Weights of a small transformer language model: vocabulary 8192, biases.
MLP neurons of a small language model. Each row is named by its layer, matrix (up: input weights; down: output weights) and neuron, and shows model dimensions 0-191. Each number is 128 + 32 x the weight over its row's rms, rounded and kept within 0 to 255. Numbers have three digits each.
After each neuron's rows, "raises" lists the tokens whose logits its output raises most directly, leaving later layers aside; "fires after" lists the tokens most often just before its 100 highest values on Wikipedia text that the model never trained on. A number after a token or word is its count.

L5.up568:144105135151187137092129118130118122097103211087065138098133082149170138145129146115096143139123115175122089112148151128085116186125061130124145166140040112101087099122086096126116117117132160144150061146131120090092098103142133068084084095156098135166075102114076110142104120115125088132094112141143138136133144173117138153167238100132078166124137094150126143158119158151121075096187119107111143060184094114089121177186133179141112097119156065101135178119140133139131125146109143183100141133128141167120107137194212112119148172142151180106108168088157068119139131067093093141
L5.down568:081118108098104129161142176103133198122126106119123102109128125095107119181160108197128101174118146130145157131121102128168177071154150220135145111139194087104154163117141107145126130145165144173076154179082093122191099152136145091127188117066082141149155138127171118124114144155164168143158097119123166133113108120110111093036058115131080159143133155089115115120168096133126103123084131142104104201152132113150112086010075126158127128129125175099115120157118134121155102102131108094132084144102111170117150170114130135090072148118079112145077132151084221148160135128179146098
raises: "2", "1", "3", "or", "0"
fires after: "8" 19, "7" 16, "3" 10, "6" 8

L7.up333:145093088125129165098129164128135148093139143157144143113146169130111133121130125103133155138108105128155147120123130117116134099152111101146128119013094107084079105154180179084163075085150159164071122069183129145138098186209163152080131068149123165145108110139109089157143117114114175128122112139151148144099151136126151186203081077146148144122113142129146150111130120133162091135110082106138119124122125060061183134156134139141097105158124104061135129137131127095143082202160165074140203092073167176144134108184119112150100141108111208117053165147095151074154133136138099083
L7.down333:123127153113156161128114150156085145147130137180109175168114097108101139100114156095134143107089077144169151119095112170093098150134137084087188173176127105133158098196143147097169128152099150130122131170131147056172057140111087183145171089096201143141097158122129131118056151107122130132174122142084141089066110123128096107148121133092105081126118138137115134095172107128145081148132140103209129080113107133133093134142166092069151114175122149158119137191135122140114144153109079112154165118095096137102120119170081123086091142179067166160084142193130164083158219049106097160
raises: "e", "ey", "ee", "a", "es"
fires after: "9" 42, "°" 13, "2" 11, "1" 10, "0" 7, " " 6

L4.up449:149129136130120097070060144127157166152095123122070106135141150108114096149117092122093097115147116056133102152166111178184133110076161144139108186122148118072151118114054103095092167125105141112137150113100162157122089137090118112067130125160142139192164093123156106118118156114092185165095141110190160172077156169098172132208104142157151097084146107139121128083102154101117116145213110146169154118159080148059141212122124154112137076145125154122136117128129135123138130120185103089163195091137143175152147047120147135128171125154148032090123076133103117140130101118151096138
L4.down449:193109162138079075150160119102162085099145120120101106121086119174117102090095115131108138155103125162139145169063147142107135248132145238168130140122151145143144142117144152115117120121143138075148128149160125121178141091132123125180129123082145126115069140154119124140128087110096095124144146147080150139135129171000086108164145121111108106146165158136153096114073143140125139090105161152110101164154093131175086103123108148101120108090158117157124162090182160173130090123115114119111055163108083123088082207153138110119163154137107099151111164150117129116094116101069168141
raises: "\n", " ", "-", " A", " ("
fires after: " " 54, "%" 11

L5.up162:086111122121137151134135114025107153115170133117109166187114113178139134140110121103144093060175172202132141162124163176074120157130062084125089123093097112135083160159163135098114134091174158158087082156155108126108104119154138143062063121106102090115164110117158119093146126123124147129116183092134044103084209100136174105141119122148118132203127147121104145068180065152121109139121123118120121133126124141111138137127124143093116133145120139102176099127180110145124123124100156152121134122063196166130198106143099065152119155101109162140062168148209171141083143174131137146
L5.down162:115165140116133109144120131132098120068117113139068081132142079156130172125135127184122113148132111125168094128105206113084168152139155088122066194124144091086103144186162070078139119131133131108135179160123145163057080112151119129176063116093143134145131130104119163110156066110116082093110149147084124096094177094125126077130117085091112119080136125170149147151084168117176132106141192145162141154127080153145104147112066130105203128141143123110117100113157138213194141120085140156132059060138168079135172111152130177150067154140172154116192125152122125081098152140136158125
raises: " ", "\n", ":", ";", ","
fires after: "\n" 32, " (" 12, "°" 11, " \"" 9, "″" 7, "'" 5

L5.up677:123138131185204156130156160107128181120140105134085111128112108115158136157131159095159127152132175126122139077133091133146097132128127111110101110108013136088109119111131109163145146093158118189122076124154101097071096081117119127070038169101122177162145123100197105157077201066161111115077131129152119091152116155130201131160163092163097140174116146122077131106119129134131077092118081156161139123161122147129172130138136191144093079157124100180132155161125102142145112143165137129107164156123129161120146143140126119085065063197151122052127164141196116111147142171147156095
L5.down677:077124135044097173157116157140111165166085118164146107214077162138117062175132095170084136137134088125080088082116081159106137128126128147178133070155126157123079080142135135101151120173158196122135133183088112133159095142077100182142180129078106151122131179152108143133161104178124091135169071158112121158131112138125152116096134150117117123185181178147077125130138134109163187122135098072150159148147128143167081129086142105143121095088149108050108102109132153130080161105105111106165148133094120158081080183131078087133161126116080138108079147147095185171141114121171121095
raises: "1", "2", "0", "8", "9"
fires after: "1" 23, "8" 14, "4" 12, "3" 10, "2" 9

L4.up596:178077117160186151100107079129119146044119146092088200090186071143096114092108188112168139087128141093143172118141065200121112151128144112124110120110134135124085164239134179141148104143137096172054158061186142109078122133147119090052047137170123122153145134145141128131088135120111158146090093149109121120165118121113153124156147133143134115054061137159149122117123130157169114104185077140143147126129134138099122144143171090063138138162128124098151124133112133118076127112130136145213114096145102076186145102074130121162111132149116133151106120110145140101166125129141080118
L4.down596:090140167106108142180110151096155128152146201169132111137057147105135078152122121146099194138123118200106137117090179126156155152158068156168170113162142154085104089110102115142117110171154081111122127169130174109153094167166122121115141140131134099161165144122134123139192090201166140120177125104180104148141109046052087144084147080128113157121105118133087097205078129131102178166101102140078144157095119148192196089126143146178110189088164103116143090102105141106168101098127106151055129147150092123142154173098092143170116110105135147117145114123094151146098086107073103132
raises: "1", "2", "0", "3", " "
fires after: "." 22, "6" 15, "7" 12, "9" 10, "4" 9, "3" 9

L9.up715:137139102092143090171111086170121155133198092133121122118163112147105107149088154072120129131160127179141092176178133165153056149115081094135115136095139130132147165077172153102150088182141115102135095171209067092091124097164138119132092127149162103135176117099122052096091177076141180196111158114122120113119191137161147170171148114167158164152123158101159103096162111165086111143137116137124193169116098074100166121143141104098055111127136153153167134123120124146115101114125144134145132073104153124124126124153107091144087078184196108062056094138175131109168149143141068119
L9.down715:087081114127132126157137156113140153123082127113099169070134071078185114123084120088175184132097129109145120197193060121147162121190147098101130028143153132167133151085119157172193152101102122128117126116144110111103057123159158146089145063178076108091150135129165166134143132042101143124114130092146136154074191118141093135083153128131129108132164151131105096159107093132188137157117087108091136113114150138132093160112159132096131161143090141132145141124128127167099118149156130093144143144149087128138144136152151118124065121076228167191104069136066154162137134183148129144
raises: "ically", "ical", "ency", "and", "iff"
fires after: "\n" 62, " " 8

L3.up542:114088137126136089114114098111151185134186100113115121069138162091086164158088128103090096131109129101116129161147136108150130102132108159116128141106111089050156117088131099148097186115133139100129127100110122188148160125110119103068157148187146122191134104065159113118129179086157179133086117145193131114046164180107157109204096157136153128085156121158098109104117162091149105153158120092127128166122102132113193194141155141183160101131113189028120128130135147096170120161133139097153209089104158186128170091166149067132115132149108116080128074135158072082131126127159138117
L3.down542:187132158142091059173159130105146079104102116118127114136104103150139113069093116182117129114123143136122144175096135115126162234137144255160155135138132147140138147153131160118118105119154141102157156121149142125178120104153134139170124070100123124119076156158131127151130075146094081123155117141066137104136107165000095121147122089102117127126136136113110100154094131132113127086090167154083131196156104141188096118112111133109152107091191124165099162099169119158138102120109108149081060153117075137085096182126127156119124150143121124147129124117132116128123127104111167137
raises: " ", "\n", ",", " and", " A"
fires after: "\n" 59, " Be" 4

L9.up312:207098139184118151078092035096140171117187098109140145100138099126103073117115140126153079127127127072095145117126105193121142036141117121131105120117103119190124140111143113118216108095123099141128146092131135098117169146132182113154108114111146150068137132164218094129027192153091091183124199152091085124124134113152124130158161137141113175121125102112142155123154103095126129133104098123091163132123105133096164139129079105140084134184148133084166151105121157105094150115203080070119157116088125145155134103157156098098147145171135126139121193165153086133144101132113179143
L9.down312:092083115110090134182097113092115130100147188112091148132083093165170115115133120216126087111131165131151094121110111120076138098120124159126141112099124163084109123109132105119100187106155108053148142132156154191144162123132144099127125111131165063145149189161063127151113096136071112122126146194087119188149126068068129141168122155103114171118145129181178169188131147164115171148126104093059077179128136194127119149088133160103107140123141092172169087088109086178092106096116117127083185184164113152111118137142179114140127129092130142161102112155081160171084153077176105163
raises: "%", "'", "0", " million", "\""
fires after: "1" 26, "4" 12, " " 11, "5" 10, "7" 9, "3" 7

L9.up518:097154094165187120120117146101105106124142103107137173117159090110116156165056112109139088166123118139092168142164132129130135124113081102126148114069110094109116085072177230090131087144152121122109159075148125157102145202122117092120131089203103098129158137118131106138152152138088106117074127158176142102097135140190126135186155109144111162150095143127031119128188109085196121118129153104156106136125151136121142224154139108122136118171128189094104118132146124127114140153160083102132132111066194143090195128129198112151103111127138143092087133157142122086207120084170080122
L9.down518:077146075129104118157095148133106051135146165159125124159131087167073158101150174227163108152157087155163113153139115076154164121083141137126181202124099178154133116142165117084150133156058077058081103176127134067185074117113141118175169115130144124120163145125101105151144126136105113092154130140072063145141134172120082107137103144131145178130106159096122119148132135160112131116133228138092203065125148172169109138073122105082136161139163121100138114113135108153125165110122118092143166096150144111143106137155056129146125161149128131150050140125101096132124161095161089104
raises: "==", "e", "ment", " ==", "==="
fires after: "0" 21, "1" 16, "7" 9, "2" 8, "9" 7, "3" 5

L9.up57:150100094099161075134137124111163208134132159141085114168105148093079106146121175114135133129095091098118112122133124133121084119122120117098174147131142201109149145152114155095102102137103066134088154074176074113108110082116156101125123123111136076168160068152096117114122197133165188133117121124129119130119154148143196099126153184122085152139122132151136077131168119140137146129147052208121081103154100140084119199119153166143139133152144175187085114113156091142141025121122110081179097111120129155139126104116137135108159077156249111173091093142104144144109105069085144141
L9.down57:106138148092183126144077136142147152099115099133131099163121146096055127126131122170076100139188118179089143146095154127177116138071124140148152079123140083133085087120195123187104135112111160120198161123088131157127113149124099157144154074111136102184145126120090106130146109129162138117130069205156108141140061096107106086073157129078118122103132122167115110211086137130126134156123132101163127126151122149143115177010147150164155183114111163151111126172133084172175156147153059139094143072098138170098137157134104129142110079161104189120124126095036149089160133134129115154
raises: " |", "1", ".", "2", ","
fires after: " |" 58, " " 21, ";" 12

L9.up80:118116067096132139112130122108139198151123153094131130137145164083118158157133108125144109137128151133119106134091136139143112107072097100129101152122120110081125104138101169066078148163126055113074149067174134136131143147130171092098168116108097148128152101147108110075144117187122189096088101111146111173142122166168156177140077182208109181186129139141182091131185181116098069101145079117180147166117109124105146197102130127107137117147131161103195084111158095099124165114142133125216094152092164132204130107101105129125167167089187186143089093116115166095086136130122171089
L9.down80:094098167108105133111084139145159160118137123091109136116101135151122140141114056124108111097082118159150105134082128100139150126120142035152179096132150154150102110120165131118154151081074072089141112123128128107160154070125120133146164050124161099129146093098078049140158148199103068133135141255086142155181126198138138126173146131111144143075130151133154139134097182110124149137210120063133146118122129138134135150036155155084117119114124156137147139112139076167116130060134158139107153102121146184181115129142132136118110109130132125176149164133119130088129142105165065197
raises: "==", "\n", "===", "It", "Note"
fires after: "." 69, "," 10

L9.up465:165101144161110131137074141115094145121197169156108155178124209092123080155149149116076113088127104153128118082092083121137100070048130131200094093126131120158160128163148168117147158138185133092097109118123125173082116085122188118109143136151138131115147149129092086138086158183141101160120110170151034110115175173102155160171113159102176103133165125120094145134090121154155142119103103094173067134166147082066109148161119130161049072127116174121109113102089128166152123118161079103137185135107135100127080173101119079175154120118156130123101087143143156188131148182105106090
L9.down465:136097157096124156140184122089101134184150141161130115197169131110152103149161066152125056136100113148166137139147137141125073109111185103052157158137113090107163183133185086092122116157192152146117067121129156127122095096106116156137100108077168147142142145133154146137097186081112101112121178124173088143080134093144135144088111110130152106099122093156149123097107114138167068119151174111148067148163090134063152086139111116148059147170085110165162135147050134164087127074104133146162125150123146056160070102129169144078154122139160104155100139116164153141129165214142157181
raises: "ets", "ite", "et", "pe", "ure"
fires after: ":" 25, "," 19, "0" 10, "-" 6, " as" 4, " U" 4

L7.up396:114074093085131089062094153141171143110206125088145145144146152097150053138133201101074148127107137095132149112159142118129122112118139084094084108155088168112135115149112121098127092200201105054110119138132132129143086095126210111142137119166129180161098103074160112113147137168153140131126144101114103121137152111195146149142148192120070141130140058151096135144163112132118164173161104136153070143128103126094144117120077135156114132093154077129153104127122153095106091150151134093146167163104108166148226113186082109102103156153203097125174112190179172141143127088113129118
L7.down396:084119130085117144105116187154152145145067115141126105106148099096176155106117085155161157114119110159196155131173100109126118145148141169110122097169117114103099111104177155119109146138129183102130143120123113220173145106105104120148098175173130096166110121115136099181148165061101112102142152183135160102155118000161101099039127179109134123127123099142121108161119145090127145131129135120109115142069144101175080123038096129127118241083170158130100153121105123142164153063123126159147119116111148169113154173141140127116118126108097139125154131088143197133099086124129157063
raises: "2", "3", "-", ",", "4"
fires after: " " 47, " the" 23

L7.up689:134160080079158099072144132180132173128179109109147174142179131070165075103111119112100137113130170152110157117143116161217083141110108106118126103116137166098091189147124146032179148143138043170148145148178152099130146119128147063114171132119071173128126139091124101123127134055160098093145102081099096121169124136129195157129156140135121178150088129202115110072195121151100134090166115140130110138131146136126104162117153119111083111144132129156092115150121127138147103120184067117189085167162149091198195136100169072070129105153110123137150119151143143104125101127101146120
L7.down689:164141124112129157094131127081168174099136179158171152091151158079163137118177108182124114022108137214161136112150054134123109214110155062100103145184153077129123147124169144155154094142094122135118177154112135142136077167113096166165127187120145103100142130101127126132139168137095154140175113132151098103171163126113140094042057116134076130116067133133117105146171102161071053112134084144100090102096140142074088108062110112110123182139128161164118153133135137154128127122118139112054145126152096096167099145166132122104122106145128108118145198154145129092146158102146161138
raises: "e", "d", "ter", "pen", "ly"
fires after: "s" 37, " " 36

L7.up213:114125137139170111036080082104142150177138108113167113160148125079091151140181093096080121150062180067095108160166167131132138136118053134123118099135162103135147119098125145137204097105138133086091136107162116126155171113146112118130119123141142142135099131090166169113096158092183148142120132138195134056064122126112139131214154132173194106139117026118173106128104115099182109153132105085139107095140131127114148172155073145168121119093132143107125168130112153048106141165112111085111134131075122144203117110114171086165189125098116080151173165111113134141134104154110174135
L7.down213:123161109142112105159104146113120128149207146064110129119151060122119144121129146162108135140100156123161084116135130079133127147131178194181094139076153151127150184053129138117118144136124072066192082174150106138193137133125132156176129170093071137133147170180149110100089136114137128124164130144090135130145133147075143163070120143178119117130059129162136077131139140169198131130078077177116062127136145200176104112073136072151150107131099106144153176129150076137094158131142133151094133049159168109129103122082077126132081141124127199131177120075140109089110115158112101111
raises: " ", " (", "\n", ".", " \""
fires after: "1" 58

L7.up95:201172160163138163113112093089130182155157121074107125108130135132102115128126085131162096130128110125107087109156096128132156084113092150127122088082132125148117107131076158141209069148101115162155132128074144141120171124114112128061116101127129171118185073126104144134062159110097111161071147113136174103177121115149126139134148094117165160174115141176112123151200144126186165156165097117089150092098089161063182138128083154114105119205142143152183107057154119090114167164179091178107158070099186122116124092092093083085127138108184132107145172142152150080080079149126114106
L7.down95:073133140085127132127116137108107175116081178137121153108090116135117144151107098153114190143177128164127089140139122092116109116137120186109129138144109107092060129107141110089102156144188166088157051131104131137132150095092152153114153208136131112151078130121074144139132108115054071144094121161106054176113103032101119095098107117090121149114128193125135139162136119115123189093113165139137086136128188113187091158061155156115196158125133128179138114117158118142168098106123158142069140203127105180040125150114199103146086164085138132118108110133122128146135175147183115140
raises: "2", "0", "1", ",", " and"
fires after: "0" 26, "1" 21, "2" 15, " " 8, "4" 5, "-" 4

L9.up681:117191060141137155124109072141121143119133107134160173109155164106137138200138137093135071125162119135098142106136174141111118146179111117105047083151055135117064089077164133146150171177097126117057098136108148112106103130150093109066124122159074159113130144127210098172140167075124146124102113069171111137161128173166157128143100108146140102141094131120168154085199153137187141150129053107153147093150168151104191104149142138105106066140158149122158125139108126121123167198194138148106166095051125118149100122164166102127153156108102147066094120130120118084174119142135112108
L9.down681:090115106083074149169114125107140131091084134126114103187175117158057114129153118160059166123166141126166137099100136128154113116143169141162186130108171130089103113111188078152114144160129108095160175156107080161131150112094109185188188126135105119157180142174056162103166107144146159086140163117125037176120073149123130154102113154101129125117154085162135107135107060139101156112081104082082148138159173178131097129110172178205107142121096128131115096100170091185103154119087164112102105090146124143143102098116147124189060121137119128091181107076102133156108118168172115135
raises: "1", "2", "0", " |", "9"
fires after: "8" 18, "0" 13, "4" 10, "9" 10

L5.up338:149109080179123085152117075130105142154175093114164111114190213100096154133130164102128130154088174146140127097141161164135094108117148112129057131132146142128116146101136158093133138100133149082171091101211080140188149132148190115127062086192098119136151085098093111098137147109184119133124150140119092064099166139136079131165121128167128121163147112102129119120118183097133090107114070159129132158130141027081148138161106195210117125109156085111134133146165135146137073160128160127130104102094168135151112110108199139140091137176162059100149120100175093150150128113144169070
L5.down338:133150101105112110177188120141153147172102135113195105102138108144174153084103082198157132119118115182150124166127132080203120138194135168113149124089111149141140126118152098136167131140121083113161143150083134158141125162097092139113131143103129094124092099114115156126190130122129134082132112155098182165109107060110143112070070094104160125095082093120169181168138157138121078150119083096062117140133085134148075117128105080134164171071169157173045154159134157083195137185147093182117122140125170069135143179108170175154097070127136135133139167129141082147066081136149146110
raises: "s", " ", " in", "-", " the"
fires after: "1" 84, " (" 6, "3" 4

L3.up685:124093078135115039161158073136148164096177105132151113129190117082106102157129131130074150138038164101145132152108165185113108096086155160134187176107067155105094185127144138117089132167118139105164072165125085097156119171116124134126094121084138121155196138096113145150149145106062161218086143064130129123093191128146143111109112116181075145112103140137123119125096108091113105166149111172147073166157104123131140119106107081151158145150131113120130083099186103090205088172197167108146142082129135116155131128158112123126203139126175075111114106135124140117118125142148167120
L3.down685:156114149121131153107101150114119214124106146112086122087127125133126117127119119156123095124151111115117137106133110143143140108159187050138125077110125083085114084142132112195133101129125145094134150097102145154122141131136099231164133089191158131146088140131090108142121082143147142120127168139144172119141070208137092122000135129121159133136123137129154158233135153102138103149151057105107124097144131132100130179026123108103169248150144147136111120121138104121119135131142096142093130111110123163095137141126157124154152140143131118123140123129064106129154119135148108082
raises: "2", "1", "3", "5", "4"
fires after: " |" 74, " December" 4

L7.up163:111148095101140117094098093047110166159207142076123102098182125102098137109150094134130136158101140124136124127134111161133119086059116131154151142079087131134081083154147152127097167134165029176080150085150100140132164142129110104131118177122087111128213081103186097135130148102186147110151155124161089128142115150164141186184104084211168164097149122127131086102122135140168057132148135141165122141084150089054163140108131124106157090141124152091120094131168098056108125136111073065144146117099195132141136125146127134100126060121122146141118121104196149118174114172132126139
L7.down163:028131120147156176145134123085152144133150148112144138124154108094131086092138124245151134143130127118122116197106170051100084072134109118099178123090063115133090102124122147135115162111136105105117123145105123123109156117128145130136143127161141151102144089136141100136129169106118137098185128167139119141149078158223122133129130117161147167072122150170106112123103146107119128124159140134169136110087128147061131131000159095112113092112107160144141126155132113102094134116124124118140176103114172195152152138149139190126100088155155166163086122144114135131150136111171073184
raises: "===", "==", "====", "On", "ically"
fires after: "\n" 100

L4.up165:118096097104153126126108109099129183098164126107115101140131166135090099189081146133162177141153118175133158068135135206139150072087085121125113104102066161044110164119129149121191193167163110118168130132144157112139126120135132070097130124114079124173140081110120098151101112132121140153120202135154056119122135110131125151092120160088148137255211168116076177148148217103135148134141091160138110166107069117140150110121132146167102131119140141106120114129208159137141122132157127100141133156135146154124131135144098121107125189187161118120112140168111141090124058147156114073
L4.down165:150137112145093082136118140132148090187093116212143099095121120138152147066145085200119099081122163107131092149103150074124103117127184190152127149117109185168126101133103134127137106141049158086180129120119167093093129172119134122126103154116108100133119169128127156138197123130093110139103116164123160109105177073154100111126178142089092078076084140191196132117140146056109130156150221145119146118144117151211074152139104103091189111150067145140135068098142107139215144166093115148116131112150101167103130119123182152161122108055148139137142105096110136129107120113111100129
raises: " |", " ", ",", "\n", " ("
fires after: " " 38, "-" 13, "O" 8

L4.up719:084125083144202149086099098160129148180117150068177144135091144163166116146111126123146139142119139079073135108138118168136100128096114106083070110049088110121120171158170119153115142123167151178131093091130126130131130071141113124074094171138146141155164120101074166127108208101115099148059180141187111120074134102135141137213146092146116138173194107131168193144128145117151145130083115150159105142119176165115107138181122135179077111096176142061150141104108090091134100107141155094102121121116125141165153144167151027117109202131151116110095131160147170140114140095155138083
L4.down719:142114072139137061139161096134164110133152139108167152129140172148088096099090158120122090153112128183146138147122150154197183122145151094117104137123036132111140184117113244105122121103145089084111142168129146118161146185204134147085116138131128081131115108135157174115159140121107147127130146145098121089112166107147114072100068115148156118121081125071146128138122081184088098102072101129111131193112084134119128137031085155136103125093208149178142135132184152121139081133124142134167052079116127091145136152115163179102144104150124091167133153098172133096120111141195142115
raises: " October", " September", " January", " December", " February"
fires after: "0" 31, "9" 12, "5" 11, "3" 8, "1" 7, "7" 7

L7.up135:138085114150174168173087151136089112086126199095086133115152134162109161143116164137178172140174150181161134108180153116128088127019085132084072130069147133145104107137056144097118091153113080123106122069150128166114134089116130087075089097114072107085198151161082110127068103102146092128098132146163100094147095158134218170136118172173143135137116135108141132052165159151102102124165099137139111161123129127130129150124142132109160067105124118117150148135148115145113121172185159133074157117098145135118116113148116129141108173121166164130073122125187223128108142135134095081
L7.down135:100125113090140164128075103185165080143135107151199166154121118159103161177127116233073135123149071111127116104110097121161144106109161216114134130131125115093146148136136127114120131095118173146168063126085183123152125117209138170155178141125140151170111177134121120135138119141115123187177041125089135123120050145137135075097129057095113142085093172122177107096141129104156119120146098134140125075119122132117139170049155147090178157117104098167137163108105064151150114108171102143079132104164094165085115137110165134141073164173093181092150109133107120083123153111142109122
raises: ".", " |", "-", " and", ","
fires after: "." 33, "°" 16, "ent" 5, "-" 4, " =" 4

L9.up238:113192106171097123162156144104136147158104138133072132132195160106146149141104146106155087088109169166062136125113167163087131113117103105128110133139110161156066168142136208057110121155158106068115111109149112086079117148188126086040061076110135176109118111093147174132146167081128152108099140130105152115069183111161151085146144114108127097157113091128153118090121132117123049126110053088089150173107134142142177153141129141140142104040152159165139130178187122125133138139193162132149105138075133093160154144157176119155112148126146101150189127185123120124178131165124152122
L9.down238:149158133163135108166155174104134101152126097126154104107135201139143134102140079150121104137141161159085132158107132133107133152124131207131120206095135091080088134164104166113134178139161117093143127163109121159101092149160147120133168095124085116169148129161128149116088125074095126138113067101109154152129147077084138071126105136121167073089083087144166091141042124139107069100112114125138095207151139098120075105078088094099119110096102125163111100212146119178165162108123186172229101114155081105119136105107104205109179099139109151180160133154077167110151120153120126112
raises: " ", " September", " June", " August", " July"
fires after: " " 28, "2" 18, " (" 18, "1" 17

L9.up754:180133143151166114073057056157119154077201153078069170089140141107079095135087160106171082122083108134084116097129094164129128141156112117154076103092093095107105173162097142134208105150119075147120150129157113120089147065107137111098109142147135109159134131146159042094084118129182184165092144132131111099125119106134132135157177109124082133160112128140133175141099179140084077127105105131079098069112096106102175137127148121186133164116147115099130111162184111112136185127105110131086124170131097194173131134165118091141115198128108095153168154086152146157173075160146143108
L9.down754:105099091085137149090071127154091166154131131151153152136139126129094151172083214150111064181130140150157078108137148118108143151149172123124139127148077165109081090146100135138132115118094078101099143103166158124119083153173131122112154082142108103141111140206090131157121174129148100153051135122093159175098142062080079121119093175086129107128073126153122173141145137147131128087105096103087120094072144162147116172146135071103182131097138144131162094121148103171091165134112172103159199105178118108149072104186186147203156168116125134166133105098090176178079161095171123110
raises: "'", "’", " Apps", " Attendance", "inomial"
fires after: " " 56, "1" 7, "3" 6, "2" 6, "6" 5, "4" 4

L5.up421:134117054170159159160179122139129157126101162127114143166137114183186109145164163131117103166159139139103112067131155145100085156130103107074067142110044144108123114136160105144078177090152116187133091090152069107109132110127147126115088209099139202153109108112166083192088162097130095162137100093112120076150155144126221133151146099127064121120120147123148150104142158130146035116142072189147116132114116105155120130147102168146106079131153090091123172143160085128112103192152118178102132158114114147160125135113160114046096111120134132084131152136192115126179162136138154147
L5.down421:089124145119118178160104131142133177150103132137136154195072149149158068169076125146084120146113137090090087065156124138121123114124125125200116093147128165105100087117154155165152146184140158131129135170083143101105085128062104171108176116082105182142134164118106187183127103134149079170128127134131120138117091082091128080057096152155115125210149201127064157147157115146175205115129104102139127155163156165165102150068137126119103143113082136098127090106179126136112100078108120118150119143094174173088109147126120044108144119135104141073048139113087156136151147134157085109
raises: "1", "0", "8", "2", "9"
fires after: "0" 16, "1" 15, "3" 13, "9" 12, "6" 11, "5" 10

L9.up357:195143112166166138062085105100201122113127162136092131123160141125121102094147112133125143151093196183098150131176128115123107075119154094165138118109147171158079182143129148065129140086085091139183134098206126118071149172089188105120111093109098101097154167104134166124133147171089136063133136117091143112115146141114106170134141115151096163131130172145117120040164084142097099186136120111137143160099107152104148143168057094144135093156154175103159168143119095095050105181145114057140106123113149103186186103148188155109098184125108156076112099125135111134107111109156149110
L9.down357:152115165169162110132143133123106086129136129139153126158055111155177095131130143145136143095168160203158135125156102151088099103115115089145137143069141144106143179136132091092140070145088176197146119202148035184188098145114137162156116120093107103122153129191049092168133104149093091122171111140149119123138125090141148129065085141093133105138144164133156090047115134148124105123080155110133147104101169166112150119129177107163120155110178161120041168141157164121134102141108094064155139120165083098120137146140088072133137128076136149123135175126058165168093136111129069170
raises: "ed", "ly", "es", "e", "tic"
fires after: " " 44, "en" 4, " Ex" 4, "s" 4

L9.up307:135137154195189134103111054135108154135141142077144136107164118174175116153096117106106147099109148117094066145214146142109095116143147127143097118112105149123116160131168131120178173089144082145098094137141118105136162076119118119104064139120161147170100136098177091147078139119143145139094168129105142164067152132110107100146165098162121122114121160118096133123168119166137077163150089155096129086105109136118115126127089168157138118135134126072178152160100121105086163171089094138058116101125122156175113096145206109110112221149081053111135178151169139168110083255108119148
L9.down307:158111125077073153124137122121100175127158126134116156122155094167164090125103114066127118135132152134155142065083145145128173106106185057121157104102160117143106139184127166125132179107122137178120141098201153081163121180144112122150192097056141172081091186149083080216079076141116131185158118148114135156136151112168156133128080134129105129133049134094120088163145114146162135098082105076181136156097180113146098160120111064115085124102133148121179129156120113140112128128089148085154113175150116083154101088130133050143145156152109174153114084097114139121092154129210115110
raises: "'", "in", "’", "ty", "ever"
fires after: "1" 15, "5" 14, "3" 10, "2" 10, " " 10, "7" 8